From a checkpoint of a small transformer trained on Wikipedia: 34.6M parameters, untied embeddings.
MLP neurons of a small language model. Each row is named by its layer, matrix (down: output weights) and neuron, and shows model dimensions 304-367. Each number is 50 + 10 x the weight over its row's rms, rounded and kept within 0 to 99. A neuron's up and down rows have the sign that makes its largest values positive.
A block is one neuron, or neurons of one layer that tend to fire together. Before each block is what it responds to, as a language model described it from the Wikipedia text at the highest values.

Responds to: Comma after sentence subject. Commas right after a subject noun or name that open an aside before the main verb, e.g. "Handley, along with", "Skomantas, leader of", "the town, led by".
L9.down63:59 52 41 53 60 57 55 58 49 47 49 46 52 40 61 35 44 62 51 59 42 37 42 66 52 53 66 40 63 34 57 65 67 54 60 50 46 60 68 40 57 45 64 48 38 60 43 26 47 55 41 42 47 35 55 52 50 33 53 40 49 66 72 42
L9.down426:49 31 56 52 66 32 40 54 56 55 49 56 48 57 36 30 44 42 49 52 48 32 40 39 49 45 57 42 41 50 44 57 43 55 56 52 49 44 59 61 42 67 56 39 73 40 63 33 42 46 38 51 55 49 48 44 57 52 44 22 39 47 29 46
L9.down435:50 48 51 47 67 46 49 45 63 61 45 66 46 44 53 53 49 54 47 41 60 61 34 50 41 44 57 43 66 45 52 70 60 49 44 53 47 46 58 55 42 40 54 48 40 48 51 50 52 61 51 57 56 41 43 48 68 57 59 21 52 42 53 43
L9.down466:64 46 58 62 61 43 46 45 35 55 60 49 72 55 62 52 33 53 40 38 65 48 55 44 56 43 35 49 48 60 51 49 54 51 65 42 66 53 73 62 61 54 35 39 42 52 50 54 48 37 52 60 35 51 35 50 57 60 61 32 58 56 68 48
L9.down511:47 43 60 56 53 35 52 43 40 45 63 59 67 51 50 42 35 47 57 56 41 50 40 36 41 25 60 50 45 69 62 48 42 45 43 64 48 64 35 59 66 45 37 42 32 52 44 51 43 66 38 47 61 41 53 48 53 43 49 35 29 45 47 69
L9.down611:48 54 57 60 39 50 56 44 39 39 47 65 50 60 53 54 46 66 52 45 64 47 52 50 59 44 60 47 59 59 58 51 58 31 44 50 52 34 58 45 68 39 57 38 57 40 36 66 42 55 42 47 53 55 50 47 57 51 43 30 53 44 60 50
L9.down691:52 39 62 55 48 43 46 34 47 52 56 47 47 52 54 46 70 35 32 43 43 61 49 46 43 48 66 73 43 42 63 33 44 54 46 51 39 22 70 43 47 44 50 32 41 54 46 41 58 43 58 65 38 29 67 54 52 44 49 43 52 41 56 54
L9.down714:46 43 65 59 46 56 56 53 49 58 52 50 37 45 56 59 71 60 51 46 38 42 43 54 61 44 29 47 40 40 55 36 38 47 26 56 41 51 62 45 60 37 45 40 68 48 48 50 54 63 55 61 63 45 54 42 52 36 60 34 46 45 45 47

Responds to: Verbs, especially in titles. Verb tokens or verb endings right after a subject, strongest inside quoted song or show titles ("This Land Is Mine", "Here Comes"), also in prose (arrives, competed).
L9.down6:53 52 63 53 56 45 32 59 70 42 42 34 69 54 41 40 36 36 56 59 50 40 62 67 47 54 47 44 40 46 54 63 68 57 42 71 55 57 52 48 47 56 35 54 44 47 38 52 52 47 38 53 59 54 45 42 57 41 48 47 59 42 54 38
L9.down218:61 61 56 43 56 56 56 54 65 59 54 49 38 37 48 39 50 61 60 69 38 56 54 35 44 67 42 43 54 56 52 44 45 45 44 46 42 41 42 55 61 41 47 36 47 72 40 56 54 59 38 48 56 38 60 37 60 40 62 50 55 46 61 45
L9.down351:53 69 46 40 59 40 43 46 70 50 56 34 49 37 45 72 37 43 45 58 53 37 65 38 50 67 71 48 22 51 48 30 49 48 54 38 49 66 45 50 62 46 52 54 58 57 47 29 17 36 38 34 40 57 60 60 39 63 56 56 62 50 46 57
L9.down454:78 50 51 62 56 50 63 43 48 22 48 50 47 59 50 68 49 50 52 58 39 54 41 45 61 49 43 56 45 55 47 60 41 48 62 47 66 77 60 66 57 51 47 56 43 36 40 51 46 62 50 71 45 51 56 62 45 46 49 48 73 58 53 45
L9.down700:58 68 64 64 32 54 53 42 48 45 48 42 61 54 54 53 40 58 37 50 43 46 59 38 50 42 54 55 57 44 57 45 56 55 49 44 50 55 64 55 53 58 68 48 47 56 35 44 42 72 34 49 39 45 46 30 71 67 53 55 50 49 48 52
L9.down744:45 60 47 56 47 57 43 37 57 53 51 61 51 53 41 50 54 69 67 46 59 59 44 52 64 58 49 42 48 55 46 66 59 54 46 51 45 57 50 44 61 46 55 46 45 53 31 37 62 48 53 42 54 81 53 59 72 30 44 42 74 45 40 35
L9.down862:57 60 48 61 39 37 54 45 72 53 64 57 37 51 63 39 59 54 63 44 42 45 67 48 49 52 45 54 38 67 57 61 51 45 48 51 58 52 68 71 57 33 55 46 30 55 52 32 54 46 68 40 55 58 60 45 24 56 35 53 49 35 50 45
L9.down956:68 58 51 40 44 46 63 46 52 53 58 45 34 49 50 52 40 44 61 51 50 36 50 43 66 38 59 61 32 57 60 38 47 47 50 43 54 49 41 52 40 54 58 47 52 52 36 40 32 61 65 55 57 53 57 53 39 48 42 58 36 63 30 63

Responds to: Century and year digits. The "th" suffix after a century number such as 16th, 18th, 19th century, and the third digit of years after 18 or 19, as in 19[5]7.
L7.down29:60 52 39 41 58 44 51 48 40 51 47 39 44 56 59 43 46 61 45 53 64 50 25 38 62 38 56 45 58 49 61 40 49 41 47 52 45 55 40 52 38 75 48 43 33 64 48 51 50 54 61 60 58 25 62 35 65 39 66 47 50 60 51 53
L7.down48:58 34 51 51 40 56 53 62 32 35 49 44 85 53 33 36 44 59 49 51 27 54 35 77 54 51 37 44 56 45 42 50 47 57 48 54 52 26 47 45 39 56 57 59 51 46 43 50 79 59 49 61 52 52 48 41 52 45 60 49 41 54 50 54
L7.down184:38 57 46 45 49 46 52 54 40 54 53 55 49 51 47 45 50 46 51 46 51 50 47 42 49 41 42 35 40 47 44 52 39 43 62 44 45 50 45 47 53 52 28 41 46 42 44 53 62 48 55 43 42 49 38 45 43 67 47 53 48 60 37 45
L7.down281:47 37 56 59 51 54 57 53 34 46 35 46 68 52 56 48 56 27 49 45 66 40 57 42 37 52 58 48 41 37 35 68 53 54 73 29 59 48 62 50 64 49 33 59 36 53 33 38 44 30 39 41 44 40 51 59 53 58 52 45 54 61 33 48
L7.down394:56 42 40 66 45 39 65 60 49 38 55 52 34 60 56 59 36 51 48 60 60 64 31 60 48 38 41 53 47 67 48 52 41 58 52 50 50 65 32 32 59 45 39 55 27 57 49 48 61 37 35 61 31 56 56 49 46 37 48 52 53 59 29 54
L7.down642:47 48 54 56 69 44 57 45 56 44 63 75 82 57 43 50 56 60 38 47 37 42 44 34 64 64 58 45 37 46 46 51 55 40 43 32 63 50 55 54 61 46 54 50 49 37 38 48 38 41 70 46 45 48 48 48 45 46 46 39 40 59 41 47
L7.down823:58 61 59 63 57 49 71 71 45 37 39 47 56 55 50 49 42 50 62 52 50 38 59 46 53 75 73 51 56 44 46 47 57 62 53 46 48 54 51 37 60 61 43 34 42 58 45 57 58 36 55 50 38 37 57 64 42 47 63 52 61 59 36 48
L7.down923:45 42 36 53 45 30 35 59 64 58 53 38 33 56 65 54 56 64 51 69 60 53 43 56 30 51 53 42 42 34 45 47 47 53 43 45 40 42 46 68 40 49 47 42 48 49 47 74 48 55 43 48 62 45 39 56 65 35 53 45 31 40 55 55

Responds to: Comma after sentence subject. Commas right after a sentence-initial subject noun phrase or opening phrase, before an appositive or "including/such as" insert, e.g. "The English trustees, including", "Some scholars, such as".
L7.down233:51 53 63 47 47 53 49 53 54 56 28 45 50 63 40 55 44 40 67 49 62 63 46 63 52 42 50 49 48 52 62 49 58 57 53 46 42 43 49 54 48 57 49 48 52 62 48 50 69 39 60 62 49 48 60 69 17 47 69 65 48 45 47 57
L7.down295:62 48 58 38 81 40 38 44 41 74 21 52 49 45 59 49 55 47 45 58 43 52 51 58 37 46 47 52 68 56 40 54 36 52 75 65 42 67 75 51 41 63 57 45 59 63 45 34 31 54 58 51 43 33 63 54 37 47 43 54 46 66 40 54
L7.down429:35 58 57 59 69 49 48 67 36 38 39 48 55 55 52 34 47 46 58 65 54 48 57 57 48 56 35 53 55 57 41 47 48 57 57 48 54 45 52 41 74 43 41 41 47 48 54 55 63 54 50 39 54 46 74 49 51 34 33 56 51 53 49 48
L7.down441:61 53 57 54 50 59 51 61 45 57 45 66 44 49 66 51 60 53 53 43 42 56 54 48 37 25 56 54 44 28 54 33 41 52 39 50 51 48 48 43 65 47 53 36 56 40 37 45 62 38 53 54 50 72 67 57 59 34 43 64 53 46 42 47
L7.down695:40 43 66 57 47 54 63 46 65 57 48 45 31 38 46 45 63 37 45 36 45 46 70 59 45 52 54 59 50 41 64 43 52 53 61 30 55 30 61 56 48 47 66 51 51 43 48 45 67 42 47 61 48 59 55 53 35 59 46 47 69 38 47 46
L7.down801:44 52 43 57 41 50 47 66 30 51 70 69 52 38 52 48 54 54 34 49 47 43 55 30 48 37 26 40 65 56 52 46 44 37 63 50 56 52 49 69 38 49 48 48 49 33 64 55 51 28 35 39 37 46 79 56 55 52 45 26 51 46 42 44
L7.down951:39 49 45 51 57 51 62 48 51 39 53 58 32 54 52 58 56 47 47 45 36 65 39 40 66 54 51 55 42 59 52 61 39 60 38 40 48 57 56 64 56 39 33 49 63 40 45 38 33 50 33 52 38 52 71 64 67 53 29 50 50 41 40 51
L7.down987:48 55 42 43 56 56 70 33 41 55 45 45 54 50 52 52 38 54 60 54 55 74 48 54 58 51 48 62 30 52 42 46 44 54 49 54 42 71 40 48 36 43 47 56 44 60 58 44 64 45 54 71 44 54 25 28 47 42 39 50 41 33 57 61

Responds to: Year digits and relative pronouns. Middle digits of years and dates (the 9 in 1989, the 8 in 1852, the 7 in July 27), and relative pronouns who, that or which right after a describing noun phrase.
L9.down73:58 37 42 48 52 39 51 52 69 42 47 37 55 40 49 36 48 63 33 46 51 50 39 37 50 42 56 50 52 32 50 45 45 55 45 44 38 41 42 52 44 40 54 52 38 43 54 50 55 47 55 53 42 62 56 48 58 34 55 31 66 54 46 48
L9.down129:49 59 56 34 55 46 45 66 51 43 51 38 51 53 64 58 38 30 30 37 50 55 52 60 39 50 42 56 46 41 72 56 67 47 56 49 39 48 51 52 35 58 24 39 59 56 54 39 50 51 62 72 50 49 46 34 41 59 47 52 37 51 43 51
L9.down257:72 52 44 52 45 47 45 37 33 66 32 50 42 52 58 60 58 49 36 48 36 40 56 50 52 42 57 37 47 62 56 37 46 44 74 46 50 40 61 35 63 51 44 43 67 53 48 58 59 50 50 57 46 32 45 55 48 66 75 76 56 55 56 59
L9.down358:44 55 50 38 62 50 64 60 37 36 42 33 45 53 59 78 46 52 32 48 60 58 62 49 41 52 60 55 58 68 31 69 66 32 55 46 33 49 61 43 42 45 44 59 70 50 59 51 51 72 38 48 40 55 65 58 34 46 50 50 46 48 33 57
L9.down362:66 32 33 47 52 48 43 42 58 49 62 57 52 33 52 56 58 75 70 50 28 58 42 46 67 46 54 55 58 48 44 54 31 45 66 56 42 52 46 46 53 63 60 40 74 51 64 46 55 50 35 55 52 54 58 34 55 56 51 65 46 50 48 28
L9.down626:41 48 58 51 53 50 50 43 50 60 37 32 70 43 40 36 55 51 48 40 32 53 48 53 43 39 37 51 61 33 33 42 46 63 62 51 32 36 53 45 46 64 52 57 53 41 27 46 39 65 43 55 44 40 66 48 43 50 48 49 45 65 25 41
L9.down886:51 48 59 52 46 65 48 54 50 41 53 49 54 51 48 82 46 64 56 49 62 57 47 38 41 46 72 48 54 80 53 60 70 44 53 35 38 32 62 57 58 64 59 50 54 58 55 38 49 49 51 43 67 56 56 60 42 48 59 53 53 54 57 49
L9.down934:60 60 55 48 60 70 39 33 55 53 51 58 44 47 55 48 74 53 41 56 18 45 67 42 48 70 51 48 65 72 46 48 51 67 48 51 60 36 52 54 46 58 43 45 60 48 44 48 43 52 42 43 58 61 54 44 49 41 80 59 51 45 38 58

Responds to: Year decade digit. The third digit of four-digit years split after 19 or 20, as in 19|9|8, 20|1|2, 19|7|4, in dates, births and season ranges.
L3.down443:64 53 39 69 47 41 44 50 53 50 45 50 36 46 54 52 62 44 56 43 35 59 37 65 49 56 38 30 47 62 41 37 58 52 61 37 39 49 51 58 65 69 29 60 59 41 48 58 72 34 64 58 58 58 56 64 49 71 73 39 34 53 47 52

Responds to: Possessive determiners in biographies. Possessives (his, her, their, 's) naming a person's own event or relation, often after after/following/upon: "after her studies", "Short's birth".
L9.down113:58 48 51 49 43 57 33 65 42 64 34 53 53 46 40 77 46 48 52 54 41 52 59 53 41 53 56 52 54 49 52 47 42 40 53 43 51 60 63 56 51 49 49 35 41 55 56 58 31 51 49 57 46 46 65 51 27 63 46 53 60 55 46 45
L9.down194:59 49 43 32 64 44 50 56 63 60 57 52 53 46 44 52 40 47 52 47 66 43 47 56 68 51 35 49 54 52 53 54 28 47 60 48 69 42 38 65 53 52 34 58 57 47 37 50 48 65 41 57 61 43 47 40 34 38 50 43 41 34 52 52
L9.down204:64 43 62 46 42 73 49 56 47 40 46 46 53 46 65 43 37 54 41 34 50 65 52 45 48 37 55 46 34 57 42 53 65 60 47 45 37 49 56 61 53 51 55 59 54 48 49 43 40 54 62 67 41 44 65 50 45 34 48 49 64 35 48 32
L9.down254:60 61 56 44 56 47 55 39 49 61 44 57 46 57 41 45 52 55 71 64 39 60 52 33 48 53 29 23 45 62 52 60 66 59 56 52 41 58 46 59 40 38 32 66 63 45 53 40 46 53 53 63 41 46 53 57 42 51 63 62 48 47 55 65
L9.down655:58 53 50 62 56 61 45 50 53 46 31 44 61 47 51 48 45 46 51 40 46 63 59 56 41 45 31 73 41 38 52 40 46 42 59 63 46 43 70 38 52 41 41 42 60 41 47 47 33 34 39 51 55 36 54 42 43 66 57 45 54 60 52 51
L9.down697:41 50 49 41 34 43 47 44 53 38 34 47 51 37 41 59 42 51 56 43 49 44 45 45 32 54 33 40 34 64 62 27 68 45 43 43 56 45 45 49 44 48 61 40 52 63 63 43 29 52 46 30 62 43 71 37 22 42 41 53 51 45 40 42
L9.down771:44 44 62 39 56 56 50 59 47 49 40 37 51 53 51 50 61 54 63 60 58 38 38 64 61 53 37 43 31 66 59 40 49 64 62 60 32 44 42 47 29 59 46 36 60 50 51 28 49 38 54 41 52 39 45 47 33 48 42 48 38 51 48 51
L9.down931:34 51 32 50 48 56 54 52 60 28 37 71 67 38 29 47 29 56 56 44 54 59 43 47 45 49 47 38 40 43 35 43 60 59 50 35 67 59 50 53 57 52 48 60 33 61 66 52 45 52 39 50 45 37 50 41 31 53 46 53 47 38 55 51

Responds to: Clause-opening connectives. Relative pronouns and subordinators opening a clause after a completed noun phrase, such as that, who, which, when, because, before.
L3.down190:52 28 63 52 28 43 43 59 36 40 52 74 55 42 48 52 50 55 48 53 33 60 67 40 38 66 50 50 57 62 62 23 69 61 59 42 42 55 56 63 48 55 31 54 58 39 40 54 42 38 61 60 56 49 59 53 55 51 56 50 30 49 46 44

Responds to: Mid-sentence clause-break punctuation. Commas, closing quotes, dashes and parentheses that end a noun phrase or quotation mid-sentence, as in "...poetry"," claiming, an American politician, civic leader, or Richard Howe, 1st Earl.
L3.down494:49 32 46 43 52 47 42 55 59 32 54 45 35 36 50 63 35 56 32 50 73 63 40 62 63 46 31 51 50 29 57 32 41 49 46 47 57 30 60 46 74 53 43 36 48 55 58 46 49 54 51 44 48 48 49 56 62 43 55 61 33 46 60 46

Responds to: Clause-opening back-reference subjects. Pronouns and relatives that open a new clause and refer back to the preceding noun, mostly sentence-initial It, plus which, that, and, he; verbs like was/is often follow.
L7.down12:32 50 56 36 44 37 37 40 51 48 49 65 47 42 49 52 48 63 50 36 48 44 54 43 55 49 42 44 60 38 70 61 54 59 70 56 29 47 65 45 53 57 59 61 68 64 48 70 32 38 63 46 63 46 36 37 44 60 61 52 47 46 60 46
L7.down64:55 45 47 57 63 48 27 39 61 48 58 36 63 43 56 52 39 44 48 42 47 39 42 62 56 59 57 53 69 55 67 51 71 62 58 41 46 47 63 42 46 29 42 41 53 59 59 67 46 47 23 44 50 44 51 56 34 53 70 41 47 50 48 49
L7.down502:33 35 59 47 53 47 63 38 52 47 36 53 48 57 49 43 43 59 45 57 41 45 46 40 50 38 59 37 38 34 56 47 77 45 59 31 65 61 65 50 46 45 47 62 71 46 35 63 52 53 46 56 53 51 58 33 59 53 68 52 51 68 59 66
L7.down560:62 53 59 66 32 50 65 46 40 79 48 43 44 47 54 44 53 74 48 49 43 45 65 50 37 34 69 37 48 33 43 60 41 44 54 57 30 54 78 53 65 53 61 51 52 51 47 69 59 55 39 50 62 50 48 58 50 49 37 53 36 55 54 45
L7.down643:53 43 44 68 41 35 44 45 37 30 35 47 44 34 71 69 60 58 52 60 58 49 50 43 57 34 49 52 69 40 28 41 61 42 57 31 40 51 63 57 62 37 39 40 74 53 50 50 50 36 38 88 48 42 56 57 39 58 44 45 57 45 51 50
L7.down807:29 64 36 52 43 44 39 63 41 57 64 54 59 53 55 37 38 54 39 44 40 55 44 47 56 38 56 51 46 62 76 69 45 46 58 34 38 66 37 48 49 49 46 40 50 49 50 42 45 32 59 65 37 54 66 41 67 58 40 59 46 48 28 55
L7.down811:49 44 57 53 39 33 63 42 59 45 49 45 66 47 58 48 42 58 36 47 52 47 58 46 47 45 53 55 54 34 62 66 63 49 46 56 55 50 43 52 38 58 38 41 72 57 58 57 48 64 49 60 33 52 56 64 69 66 56 41 40 58 36 53
L7.down863:51 51 40 54 46 44 51 62 64 54 39 51 41 36 41 56 58 39 33 54 46 72 52 40 45 30 34 62 68 54 43 54 31 48 43 49 44 41 38 43 49 35 53 46 60 54 50 43 55 49 49 61 42 44 38 54 42 54 54 47 60 42 46 42

Responds to: Inside proper-name titles. Word pieces and capitalized function words inside names and titles of songs, films and places, e.g. Cry-ing Game, Clan For-bes, Son Of.
L3.down983:65 57 55 46 56 54 64 42 55 43 44 45 48 53 72 58 50 44 50 62 54 52 45 46 45 43 56 59 51 42 59 60 58 29 39 58 62 58 39 37 61 56 40 68 42 44 58 52 51 53 39 47 57 52 29 51 52 43 56 57 56 57 41 60

Responds to: Possessive apostrophe. The apostrophe of a possessive 's after a noun or name, as in club's, computer's, Macy's; sometimes a function word like the, to.
L7.down104:72 30 60 64 44 50 44 52 43 50 53 47 46 59 68 50 40 45 46 50 52 55 60 61 40 55 51 56 38 52 59 34 52 46 52 64 53 54 29 53 50 59 46 47 55 56 50 28 73 54 49 56 51 48 61 39 49 50 58 58 52 42 66 40
L7.down124:56 52 39 63 60 47 55 40 75 52 44 49 52 56 39 44 46 38 56 47 65 65 41 62 50 35 50 33 54 30 31 46 54 57 57 40 44 48 62 58 57 47 40 40 47 47 50 51 56 57 58 37 36 50 52 43 36 50 46 54 62 40 57 35
L7.down195:54 37 45 56 50 47 64 57 39 41 61 42 56 63 46 19 55 45 52 32 58 50 49 58 53 44 42 53 65 54 49 59 37 49 46 44 48 53 43 34 48 49 50 45 57 39 27 55 41 57 38 34 56 45 34 46 60 44 41 48 60 51 59 32
L7.down380:37 57 39 50 45 52 55 64 55 47 42 59 51 62 42 40 45 69 81 32 56 47 71 42 46 51 40 54 38 68 56 76 48 51 51 64 42 51 64 48 34 53 52 49 50 43 47 53 42 43 39 64 76 45 42 62 54 48 62 52 49 40 33 54
L7.down683:50 28 32 56 43 50 50 49 38 70 47 54 55 50 46 43 44 50 55 38 47 46 57 40 43 38 41 45 28 38 46 53 49 55 47 50 51 65 68 37 54 61 48 54 57 43 56 75 53 53 39 43 49 59 44 32 33 52 27 41 30 64 37 37
L7.down743:47 57 51 68 40 43 50 52 54 33 37 50 39 60 59 52 45 75 52 45 53 52 52 53 33 56 52 46 44 47 45 54 44 53 49 43 59 66 38 53 51 60 43 60 50 47 56 46 47 38 48 58 40 51 53 49 45 46 50 39 49 52 50 43
L7.down826:40 57 66 67 43 62 71 52 48 52 55 44 53 29 51 49 57 64 48 54 51 23 55 56 59 49 46 48 55 45 44 52 42 41 42 43 74 46 35 54 61 53 78 50 47 31 48 56 48 45 41 57 38 57 43 41 53 45 30 37 68 55 41 53
L7.down931:59 56 30 55 39 48 54 43 59 48 50 54 52 45 66 57 48 29 46 71 40 47 41 54 63 47 42 66 33 40 35 44 40 53 54 53 68 63 55 60 50 42 54 45 55 52 65 56 62 49 55 59 57 42 45 52 51 47 53 60 61 47 65 39